From a checkpoint of a small transformer trained on Wikipedia.
Size: 15 layers, width 192, 3 heads of 64, vocabulary 8192, 8.39M parameters.
Architecture: LayerNorm before each block, learned positions, biases, tied embeddings.
Training: a variant of Muon for these matrices, 167M tokens, 10212 steps.
MLP neurons of a small language model. Each row is named by its layer, matrix (up: input weights; down: output weights) and neuron, and shows model dimensions 0-191. Each number is 128 + 32 x the weight over its row's rms, rounded and kept within 0 to 255. Numbers have three digits each.
After each neuron's rows is what it responds to, as a language model described it from the Wikipedia text at the highest values.

L12.up710:107075102133145122147092138110115133178160127044144149120086184153104109154104093074132180186196115136131134159065129104135124144078091165133128164139129123132137119191119145100073113132168158151091077146075125143074103100146115097165174126149156072088130136178126153107140138110125127161153073121181077131147110144120113151205139126103098102098186100115162168148104097138158132164138173106130111053157134049144200126191155072112150141116132134092123172115092079111106140124183088131160140129089130157129164151195160170114094116140086165145100105161100104098159098151094161076
L12.down710:155118163134185112146133118136094150162106122089104178081088149142158156143070096119099112104188125119160144100141115114139147162066142163143111130143156091184145092142128159079078135236112136113115147098099110123132095163167115155151174175139141063152151142095099061116173094150142083126123142085125090092182073155127141094146098096097138088100190120089156140176153115137119108128135169149150131165100129107179088156192146126117107049158207192161085133097112093184128085073112152192146091104080137137111166162156118109118129142137128139110107139105088153099149156111107057124
Initial S/P letter tokens

L12.up727:104089173102169109169164164166118088157148107125137104128123167092124166149143103085050151083169149102134161132093120091065176126096141140132074142133110193099130064149162121135147143127170163111076158133097123152123100167073147157127124150113090087127174122143104141126097070081169127185079092172055030138113157134107093089141064122177122113137171068170113126154125175184153154110117106123128173151099153142184152095126138152179129126104138080121114169103130170127055185142089155121134118129103108096174137161139088133155122125141134104148113181106097158097199126172117129147
L12.down727:140176136201108167178098105164116198156148116125132121152150150135107197146108161133147168143106077110129104199142133149095075087138099116100132148062163111073142079127155139194104095124123133135146097147157121155099109153143113162142138182101064146095135149153129120068165144081096159167095070153129124122131163115147112142068124163060107137213152090132106143179159083161104109122079107118107119087184096153106090138117165086119127138116079146206095086084105126158149114155106117112098177088064180128141165159155108117102134131143136117107166119106059190123141094094110098163
Word-starts and stat continuations

L12.up320:153113135082134189146120147115110142122107129142126079167124090078129116125144068111117207127104161080146182131149162076124133119136086140113085098077153148109068184174115090073103109174085106209176128109105089183139080169123118149196054112101172141069132143124140122116070141121132136142138111064147103072115138163122124171139160131073143105119105112163112203162147170091157123145136120088178109162149090124112150138106134090156108109120171129182119111166192150124155137113110088107133144088058140232167139155127127148143153119104112143130154125136096121119139145083159182095
L12.down320:078165147114162140107080102131102115097123093109173209119185177102136111087138127158130143196136165093161143112177111109067176148076105184104126126125174165152210167108150127149110160150147084116124078155100099129121147141150036121094140139120114124141117108092150112118105152131118066122118168113133179103169143108131137127145124140170101108159124075063131101093114118128105149176127136126135104156105075145094140110155140121130139142160067110161113089133159146160112122135144188128161030102143075166185103125119146159123152216079138116105072119130139084160108175177069181092
Word-final inflectional suffixes

L9.up750:112062156113149098170076141154113134136156135086107129145110075175124176181113099148126171154140080114107123158111122159092120136117127152145105140080130133131173103114175086117138099110059138165151119142119128196163115147103140101124111077142105078112117129171077140147167123157128083175123119078160120114076172103191196162168119144145145128138075109127092158116141152163124179167135118140134113086165133139157028060167096150105141118063121113130087161125095101114163149036183149180108168151122152053075165095166182125108101153177159092123124133133156129138132083180142167119
L9.down750:122129120173081155159092113162122141208108114152149091140154146118080152102126121158128134102115099133166135147137132178136137110106162103108129160194120138115119133111096161149140110108091146150132128130111083090130080175192091084147147116082146113152151135102078167152091127133160150126144141115107150155115131148070123071145178096142158091143133147085095095118092162142200055117142140068130116204128112156077137137162155100121169106140151146050132173079127102159148156249122144173131131089120108116149104133109135092109086099084108182080042117158229085123164149142092140125
Noun-modifier word endings

L9.up39:117142116099109138139134089171116109109104174099196158176092055137141165145084141126113086143144102110133085116144114102142172091133071103152093103127120096095152135175116079137185058130175102149094190154085169127099094131094107146130124046171102119155119070157141137114068105140141144126082070136148112111106146115165142117198107115126136132112153153113092068142156107125133139105148192093146238128103165153119098111076132112171099131159218155129131072162066147123146139128134144133113150176178146172131109163162163139128123139104121108194146157090087156093175120132161139183
L9.down39:186085169142108175174125103104140101216113112118116063160155150113103128130116127128132139183076125134146152149078142075138088184108108043127119097056109077070132153095081199123149120154097106104129168129141110151099140124144079089132170089118122156164086138115212188143159197069104033099120158148142154126136189161149106103116158187120072118153183088106104139069155084099114114160063122140151081121124148158109110100113112126121131149142151110167132162104121131127117128157103124148132109119167110165138149089129130140145096178124163103106086121139178139154173081135131142119
Delimiter after numbers

L4.up594:110135140160130121150140132084141076165089117150077155181155117149155190112157140153159149102172104068145066135151176106094133147154105159065113112134154119112124070114138173124101194125098184111108124155103144127111154164171139183146127128045113144161046097137099119098170081070143127083211116108084142122179123124087123151105174121135191071087081134127143138124092093165169140107133134129165139118176154161159121119145200138090098151093133117169174120061206120150131131125172127117099114102114103162153062143160129153122168082104106140110153127099084107159103095100106128073
L4.down594:164162148097127156049115125135123093133134077145103163109120125116184133140098099088137119145067134160186145131088021130130137090100100123143105205171163086140140105128193139133143148147126154184133144116073100102134128040103159138106077174136149170150109156137086141129139127171092117149128197130167081099102111115147134136110106201170126148147121158132077111148178137117096125135116143163119100119168139158084091110075105168143160097090143077175140114109082132216132138071130124135121094095135084094141090170131107139177076096180092122157105131138195156145179125170120138166
Head nouns after modifiers

L9.up258:088149143119149110163106092118173106124150129135169130098044166139172163130169165152147069142129139131145165088036195169117184176146137159154135132161110078113151075155135131094100186141163123100090070114119132123127152094098163150154169126091104194114152048137109130159146111124129133157101128146185087096135086113085119091098133168077159137168142087155105106126079127163127111125157084136113125158114139140130086158139147158130128126163127146143105099177115076120096171122126181212112112105168145076109151081122159149105143154144081067057093176110105103179076080157107091104
L9.down258:138139065122109148144140104118151123095096102137099130115147176111172062189150129147146136117140150121173104134156176082115142188132122170095153107129151069165165158140079191113137113132100148099089145149158128118118027133151119170074157137085137073142096088161083127146185172152136097119090150125115168143154123114129106151108173156115134085151128147131156092126138183038042122120140099189145164125105147123102109143121126086146062176066190101184114127092090113156099135092173145149193150100107139180156127094163105111181106153122138163173118076076116147126094149083133136106
Entity description slot

L4.up266:140080126150088216129149115189140181120196129116111172135162085097119130143051101143156122186107115096075139152098046082125080158127144111139188146123166110117132095151184098138110154165127093198132098167069129111137092091157161119111096076146166103053153146125135125083089122108148179096079087078113136132087136150175167157149134163154090116092135132074110151177125132165133100187129153150169165093121192143087162128148129092146174194105110157073119098156106123118203157108150125115115120107134152122154162133125159137185101129152085116084134132118115144095135089147112106143
L4.down266:174107097103128134130108133083163119161150165127138088069069122165111153110181104096143130144104095132097142144074119142147188116122134115152166145112129156130159101117096122160111102214113160096157101120120114152162091139161151114087091137074175141113119081155133156108178149036176104108160078171079149121110133143117148193145164076124144131097103164063136133116177096111109143143206116146119193060183131119073148121167113113108088142139113135105136174190140060122111158109182141133132119147117132162093156078051083101104169041106139163129154128147153135124105119164125180102
Word-initial fragments and directions

L12.up277:136097145140065092152119091152126116144147173183094119171111125090127154118115132134071123163153125101102126150095116194163075079097084130164145082164148152114153113144135072148080097131184137141174114171137160135126117105139135170082126151067105205092105086126082130136140078143130101066123177139141057102111121127143097101120124170092101135122105124135148143116187225103100140096149157168188126159090108170108140186171086142137083140161116098137090109097114200157115064146181145143116137123097198087117105153131115145165144156156142086131076089117165078123149129080083150172
L12.down277:108099178132155136162141110133103088139088128107088122085149177162114147093143122119106092113113159136186131135131115075126034145163122140128096157105101111190100143141093110141176114071102163122181158076132123142148059144135067155097122164113108129158203141156171116131136167110138149138113242153073177198126143163097120141122122137106128129150122118130116110134098090207106162146114169118066180075100232127088102087121183090135127103066148121115164082143123123061084133089122127115127124134138152084135093131149160093151179137106160114135150134131098170133091159156094112141
Nationality adjective endings

L9.up718:155115118109189087098140123148113128099104210074091096085109058064096147133132137152185098127119146116129115128135179138158125098164072150118112119141061162131149167152192135115038101077068160114150151121128123097097160156121115129111165191151156154203135101167163135186100099078111169128120133113184138139081142127150142117140104091131069110115111113127113172087111145139088204111121127132145158108157114109087118141123170154091085193136130162112158123190112149164141128107133062151153161068119189142056152149151145163137093108172117133111147155162085091090117126135138130074
L9.down718:130089145150109103146121157143100100191125094124114119111097205206187157112102162165128151099129132139219161150130140109123134186136125129139104088108059165141138088079108149141142124111117131083087110122119177113114124156091121161129138137117108149111123129173169189150089162150180126181122157217154086114118135142127128092091126095154084120144104151097098126120083080113125113101162094131098126097051111072143103187139146122135130106155176118050186099158058148098190090120144125121156106081153148141076170076103124178084111079144102127117154117169155140182136119130093081077
Mid-word apostrophes and hyphens

L4.up242:113138136129113137125161127124124100109126154073154155111121073095181128089122060153133146141108081183128127104154080167062116152125113197116117186111072138108175163146139125105139170109111168057169101156180125118138115093107106170213154131121130133131143143079167087164141098094111115123101110112148121113121144146156116145064094068179088132148118147146075114123107158126152151169128159198136170177128120099102110115083184155122176142145179133129176117100217121069127121144138148090117142122124143120072121155151104119085112158220150091121140128071050154154104092173118168081
L4.down242:106173104133114129170096094124136102147107154178131134168138111111069148131157195131133122137086148068109108158197157150088111182126172169085109193128126153101101100088155117093100102144128112132116209125080144170162125046102159113144089170133153118152081112142098104133122104189154149086087103114106159150153160138152075123119149137136094116164179089069135130069123137033130130139118103142094120149064152147139167109149131141143108095162161134112112163127080153163153068176166082122140141137098128201202116079079147151150115135086105168142130125110123085094116089106213128125
Relational "to" and fragments

L4.up748:140139159135149100155152110104158104100100118101096173127116098146099109137081160158087132167139122132171166131069072107105189117107107179126119126160186094132080192141173139155183093151169163128163168122129069085149183097084144094106124127069111134139140109081143121153142087146136109124166156146123108147152135131160092094197096161127095125175108116129132144122092132170174152162103098119160167138116139190120164097062156127058189155120108074095110120073177209073100150087076121078149133111156124129190153138173135098159108129164095050078078149138144132135161091151153135109
L4.down748:166123179152125158066099136206161167100127141107097104114124140115119116137129138048118126127166123106084128164088161099109191097094164121114106127088114195187123151125056132152159123106063095132160143145157093156121120065117179053186153136134096125141170093128110075109161096114077146134089165121089102162106130115138090155084116136138145125077091131119122201111169165125166102099123128145146123115031119126144106123150151113158162139198197173129130153098115146101083133149063128135114197109114150087093153078178112128163134079144107169167087118086152102122152141156112145155
Phrase-end boundary tokens

L9.up427:152125162057138074156198152059150152120112081211131157080043104100136094089129137108144144136140126121176123185076120112140151144146130196140117177037128104115149137112117115167104134152061107138116182134118073134136095107116184145128135154127177127152150103091103182110130159106146128092137098124211129147153160139115148127100127104117107158117081102232106126132126155097117153186154101140134122123140148137196110130135142145160135143110117120112086101062139148088099066103189119158114152138073068135150099146128124128102113088171179112124152107116087107118122080117099190097
L9.down427:102139142146089111189165133124123145056130068086180121132138123106133118147117089120120113092141184093133099124151133090142151213158124122122148156089131161174139107125124136094127095140129106077070159114119152140088073192137103108151203056126152127108110110139103131083178149108151119152104115195148192204138139123131118146111083124134102129108137078209120123091114087129106105137088086149098204128173178141160198076114142136150185150127111161103142077120099122125086125125147141151201077154164108094166109077134201148133106083114149127146106100130168085097162074127102158141
Head noun after "of"

L4.up29:141105142124166142116052109112137125098124136113106178134107154171116140129136087134120167199067108117113120141111135106119108137115140127133075106147157072173136092113118073102072153176119135092150147169130081137171227113145134186087094143141130119150174098170129180109094138119161128125125052134160161122161151140117152138069103187108126106118164081137081149115134101131121128154128107171119144150085112128075078121172136122138142116098111108099144164140130138175175139129105168135194167154100088080094065142086193167114116110143080144230152158102073123117105152114167130022
L4.down29:175144140053144138111176119114156116179093120149168126127154126153255083159082185110151121124127152139067138052090117100144138125131060109134121134079188114116108180126120114128094145155077153136078120130110133080153160138101135169150158165130167096127122113135123175148142138098164097153118127151075125089124087111109169106118121113147094126164118136125221093101126113132118063151078138126120110162146127153142184108112100192139113102045116104107171086120192114136129166169140114171130100120102160121066195126142137166177067101134097099110071137176140127120146112152135179130
Line breaks after headings

L9.up208:152083090109114130176122130152077112124153150128133184111129077151157151108129112199192162180143045129074148080161156116126137121112101136114135082119115111164119162118147185113137136172105105137122142130066108165161150141125114175143093092107097114125109103129106112125127080067132127040151101115132109186120126143098089069171084079087127094099155134148141122125129154111093178109185119142146119129082200096121136165168140124172171175163065103153122139181156116091164161141145164129200114167077157120100133156127141115122126081038114082193065133136096101172171127109144145139
L9.down208:186144110118101113138146081126077134167151133145105147140094114163177147113122138133203149097121158089130108104119147165087132128099124142089101091127081069176097144134151153037150144149078105131171083130127159183156187135106147124157200113150094087157168096173140094137230145141171137122130079129148144181065107107114172130145134145131111036155138122151073040180099165114177178123120150089139153152125150151151106108115081143126153139078146159135171132067149096078145115128101064139103116121099098088135137135042116120142107114097122122104147158127098137133147169126152157097
Before upcoming date

L4.up95:105168151094120158134179109105128056078127169133113206147120114143092082068099116130130124130137129172151116112046168116155119099112133050117196134135136153123151066155161163124139126158108179172158130118140096128111150149177144119160150152143115209119164073129137141093129141123226112198165150087132132080084089076094085150128111109093174056133082124107105118140080090167164140147110144130072157109162113139140137127132167109133143131116152201139158081115063120054169114116121152137112088122157177121105109121130122096147120174098130149193149164094149092145139087140110123096
L4.down95:175059104120122045133206120122110171188124154130205165136080107077143170152137149139139153182118138092133140128120094151197113102160109158119133161140190147142154129144100100170108130149189082127129134135141141113186122116055161167063084170167148138162074115105112075111102134129172165087104088081121128141144134083145068125097148053105117074146116144120138106169070112126101109157174124126045123125166088145148176181122150167142113099126107101162126097142107124138115151088137113149142113124105094143092056116132126183169111069138116159139163104113161146147123100177140097099
Word-completing suffix pieces

L4.up449:108121140164194148107073101124157144129170157159097150133157125104090146114124143094134129152150083131115132101156176178130088122138181124126177118116160138166137121131124071153119155115168168125169180109129086134121114078124131137093198103157160189115166074107158131218152090102133076129000145096185084176143109174081137125103102129099100194097119155144097068094161151129090146124071138077102143145145178119204119144115111159118131089110143092090164092075136117094139108138190107148135147083147142112148132143090072148132133173175140121128123118178117088151112087093099117115
L4.down449:127109160100132104151152152106129131110151135120108185168089124108177129148137130051140103083167110119099135145132145157105088138137135088168087161096086151157149057121060203158120092108096124084087129151125109150130054121175147137155081097079132189199120198075150170102143170084124095139131106104088200096136094127143073134098149182124117130129148141140138153128145133094074145126150104138190111142089132142105138092116153129155119126152123148186121147115142173086059161106056114194156214150110133155183139102126151166134162082073171159120085128165105149145132107086133112151
Nationality and classifying adjectives

L12.up312:135090137102109155171185104106155119103105129226135161160095111137109193099093179115133102137099114127115133139172099100153167136124048086134137113081180136147118166090188110078109097171141049143137143092092135167112086110133111122186149104132145138111113166171090157078141159138139156099134132129193133159115105151157131134100127097079139180169030119128117129113134140148123091135132119095183139113151089153141137083108210094129108138131097146174178113097144149121162139098175136142171107099212111094180144110174110092130159134103097120125102126137077124113126111065036144155
L12.down312:075124134094116083100115149125137185166081138049112092125177118116091181158143109184153113074126180108156105146107166142115074156181103158092129153189168113153121122070061102119135133124155094124120152132104085141098149096158111141128161167136097170120155115136132156169142134114081143094122189137149138145094131155076109122187137119125112063090175097143134125128119100163146041194160123108157094178113142095125138088106131157096132139132058136140078084117095153140053082162064136119167112174125083152157151143109186157119116140106124109139210165112149198100109140146131162092
Noun phrase endings

L4.up274:115118133089110124151142145090155133111130166112106080116163093116177100141135126137185182119103110136139103081068179153149146107135094114151124086177118168127143143154104128057183133175152139150169160180182086089149171128088166116096143138121136112154180175137099107145070103123154113102138090091117128121150105122137100076124105105106098143094117168149118083121165115129154117132189132015188154116097145141150157129154100107091158188196118124056129124129088122140123080164118131113136150139183162141095074078145134120166048055157166148171148194169127104105124081144136063147
L4.down274:115149113175122086158071140169136132104159152160166148125098215101067123127124152116156149174077114127141153137128167087095142088203154128106120154139134134120117161139170104143132143125092150158122105052105106122148180148149126117106155127133106136117118136092115177126127169129181118086142136105178119117127096119148150052196114132140071066086130107079079156043119124124100143102099118047119102161157108041122108105154183109085085106125071187130082193157153158109114159153133132135184138162135153115110135077115182136086153140091168120082132135118138127094141192074178111139
Mid-word fragment tokens

L4.up150:080127115118148078163170208129135126087118158141112158106144088149066171126096085110084179153159096088154104121147096078175087146101187142059093129123101083160130122122169135215089115149122077113165156174170133137173146136116173109133122112113135130104080149189147155114100124145126142110145068097124079133112117127075116153140139118199150134071130110176151125139114128086093113172080098085147121083080150170149127075126137163141158098129171174129116116150119166116114109084168139062095182139150124118174176111107164177146082137149111129143090075178065158131147137188165142097
L4.down150:151139087172157167128115143083128130106171113120043078156187120154118102144125121126182111061089151163054092112138128083076149107138134140153148141093106157121104081105113139165189106173190101094142098101106121128173128151107115123187190109128152059141089114110141140140138149150141131113118134146162166110056148160176114096136148151123077095084135155137114153155122151137111100143190113141114084115129098115146105120097100137193067097166068157180172169132109141151120132124130169056121104116153071131109148160127179171108089193124124181087133184072081101139169125100176083124
Phrase-closing head nouns

L9.up369:169092073116123104116167145128157043128066124163137156169149144101196100088141138144138099146134149147146153089061194122131173116140157147110155106074148088050139103134062112117076153175163083153088148146129096069138147115091158186108146116101144141170134095131088136175143091100093114119153155129100175168123145153099118112136155191065175128226116115124158139080124111124137176161117105155069119151073147112098134169116182158093109155096122153078114132147186109131189126141140125126101097112126151077168171160161133094150124142125124062129075148168126156120108138101157131086
L9.down369:120117108152050120159110115116142129148160126135115164102157098178151057119144152067079127109161106128099172076095134160125178123121144116123100108129159116136084105191115128127151136136100175112120128176104168054136172110190113155186115145133108073144129114097161077098126081123118138200117101088112078155174156128050212128110156146193098105095111083066161191122104122147145169066141070111116130195131164129096099148087166120137136144142125133059154136103123166093129138134118098152131165135154162104121124169212074130160122108114125181108139166149098152102160174120125097114
Line break after headings

L12.up329:130159119183094132197168118132160061143112187052059129126120082101153124156153167104140140140119139098079113122139089136084108118180139121135098140144129166087210113149151108094092181122164125076140160119144127125115149116100066160110122136085120146177091116142101194093120131133158140171135072107105134121092163097101130106100101127074122214091143157147135179115128161146108159143078103153142112123194113142069118132073147163125123197104127161128088162168118149118170109125102096149133144108120100128158143148099083165132156130097064086188105180103058169125131064164091090153
L12.down329:091138117125089099099103148115089100148152126127141105140122148083188141126167129149142160069135144122109141175066128078124118129138091171091071079109122118154132126131090070145132089174093131161069107116136101071142145086129172123151089144126069032150152158119124098153137149149115122142098168084093128167127136144097204095115077137175162188089167140113204182111126105149114169166134095141121113170111141150164068146146152189134105192162128107092189169126115146158115077136170127112186091140184151181109122095197085142135069135152185090124165130143114118118106109080137137132
Item and line boundaries

L9.up46:070178101113114168133134103117080120154141149163148136176185143135129020145109124118106140136089132135139088091105147171186108129171102097128109147064154146161116148154132113085133088141098142077124104162099115118117099146134142163133105107117158103147128080167096171132150095148158081122177115101115194144114109078167092136094122067060122131113124131197102156178103153123149103134111190096127147099155130097112094126151134157086140061165122158108150113097090149127176151092144186141109116138111062120130122133136162124195097184099106202194193169159077084194118099137140179120
L9.down46:148182108079101159134122152108189106101100110130154113114161108110135122102153156175171111133149094181148158139139087113146158183142070062122159067148120127173110206135120138172107143107068136171140120171143078114095096078069088129110201152171114156152126123211127126158143125078153153170105090101119064091106153151116164125118125183169182107142145112124109101098106055162150112097093094151100085127159084103142111152143128126185074135127155144079160114201136146054113174139112118124186109119091113108094142111117093122127135108142086139170113056185147138111125108118169147149
Predicate verb endings

L12.up138:139100121111093102151133140085142173128082143087132122092143163097222108104112139165119134158158133178150159144157105092162177097142147145160078167114145070112164147170161141111096120155124133102088158085129088092143139113063112113103108155091107093141109133096124118135122124142100086084166147132134057118092086097152125072128087147075135140108099153111118120125198110124146115138133124169117086179104083160157210120147124065110108152179116126133159052086147154135164144169148114157150124123111149207104187185130068124180150208162141120215075146111091131133142117151102119075
L12.down138:228093121156141090106145129141137179109058162117073085099101153106130106143118127129111121182141173169102127186215133154114194157089067127123140107149165097126088089137080142125143060152116130150156105075166099117132122147114088157119123073119143138132140147118134099084056132127051160113154192149119137117121153142125085138125157183107187126135181116112069162128150141119120119093120125171103130187149103138144127120134151101054150139129062120126112169146095150091143079109160123120106158177170095102161103130095125127157128213142148115152095144043105145141159095186101145137
Space before numbers

L4.up81:140179148105118159138123144161110113102107137183200093115135155075170148144073140139058105180118113123152119134078120113130147086080054095153081113101157122114104062133158082106175154127154110156098117145154161194205154122111124105121099096154150144130115196137164111141149118129137126084109082115150152141140138117130116113139150157180172131111180105080054141140094134146068105125125186158115134150082165099100215149128106148168089138120099102102175112136149167137101138111119091150120174114185056105146113148119140143100123181165108028150055129100152093105115183140136100125
L4.down81:168154104151166092132125132138126150084134148090170146161118173125138116147122182190101184101065106075111113186082098111094173142107099101137113119083107088106144152115192118151117119151091103126130154216144119087138067139187132184163182106096109112134166214174135112117097136152125085128104163159122080129098158142158079132073118100133143199086124108049117084137095102140107155154093093101135155146119088094127182130124151111112144152161097132138158128128133148153187068105118099164175115098117099125149185125149086168193115118171149122087138183117088118067091106151089107122
Table row-end delimiters

L9.up304:102094143136148117084158106105150164131086092124154126204177134110136092149075095127170122100129117123117130117068123089104099120106116102113101114122120193128192117093183124116074205134104153116164110096148149130149105133120091148177100089118208109108132174145137150087178127133155131090175142076133160103139151068136121139083152128129141149128198152068056128166120089127157169147092128136154095144171124143134182039079173078137159127130148105161133143147143126185095173071130156098168123064125085068177097152099116135172096155137135132153200122098099186161090118117116135122
L9.down304:100152121147146107117126090125148164100100127126129093126061126145142135123130166143102084117113095136166142150166190165141142167151104106094125103199090088165114140118147099136097116153081123147123129145126165169075147123129166119144159174137139075114128111084121136135127086106086174112074072129193145102131095142129107088172078150092166166181091093120191081094117146114102098166111167176081120134104141122113050177122076168158085109116118177111134113090123159082182135208154175164106158123155092121129119135106140160118191193116190032121172157123118113131093078142193155103
Plural count nouns

L12.up183:112116132118138129162119141146116112136163143085150133214104143127096074132083101072073150189142123118121120121130143147178140119137118213138111177186108160108092139125152098143096081135112156089135201119109176073171145165079098103095155149095160106080181120158162119152159167122098093133121107162179155093119159095153081114145126084168129134148189093100099090192102103089117067154191144174120101146122087093076135089136111133141224144126133153110160120133176116144135082124138108159127173116115155146167157099103176135076105072161116084118088109110108106076133145199115091142
L12.down183:150177118077140124089060179134156156120167135105146099095176091112127117114137145074129147131154177177197109122124182074160218132112153123113147176150104112138135094064169122192058124100166104094112171141161151129131132111117099165133121216123128067150111090145077044051127116166114055175141153103124152122095170165107136169122076103117118112093121135138145077125138092167104091135152117147133136111118118168135133095222141118125136130198133113110121217092095152147123119127139122161128123088117142080128133122136091091140085097130068096147107160107116149117123152140140130133
Infinitive "to" and modals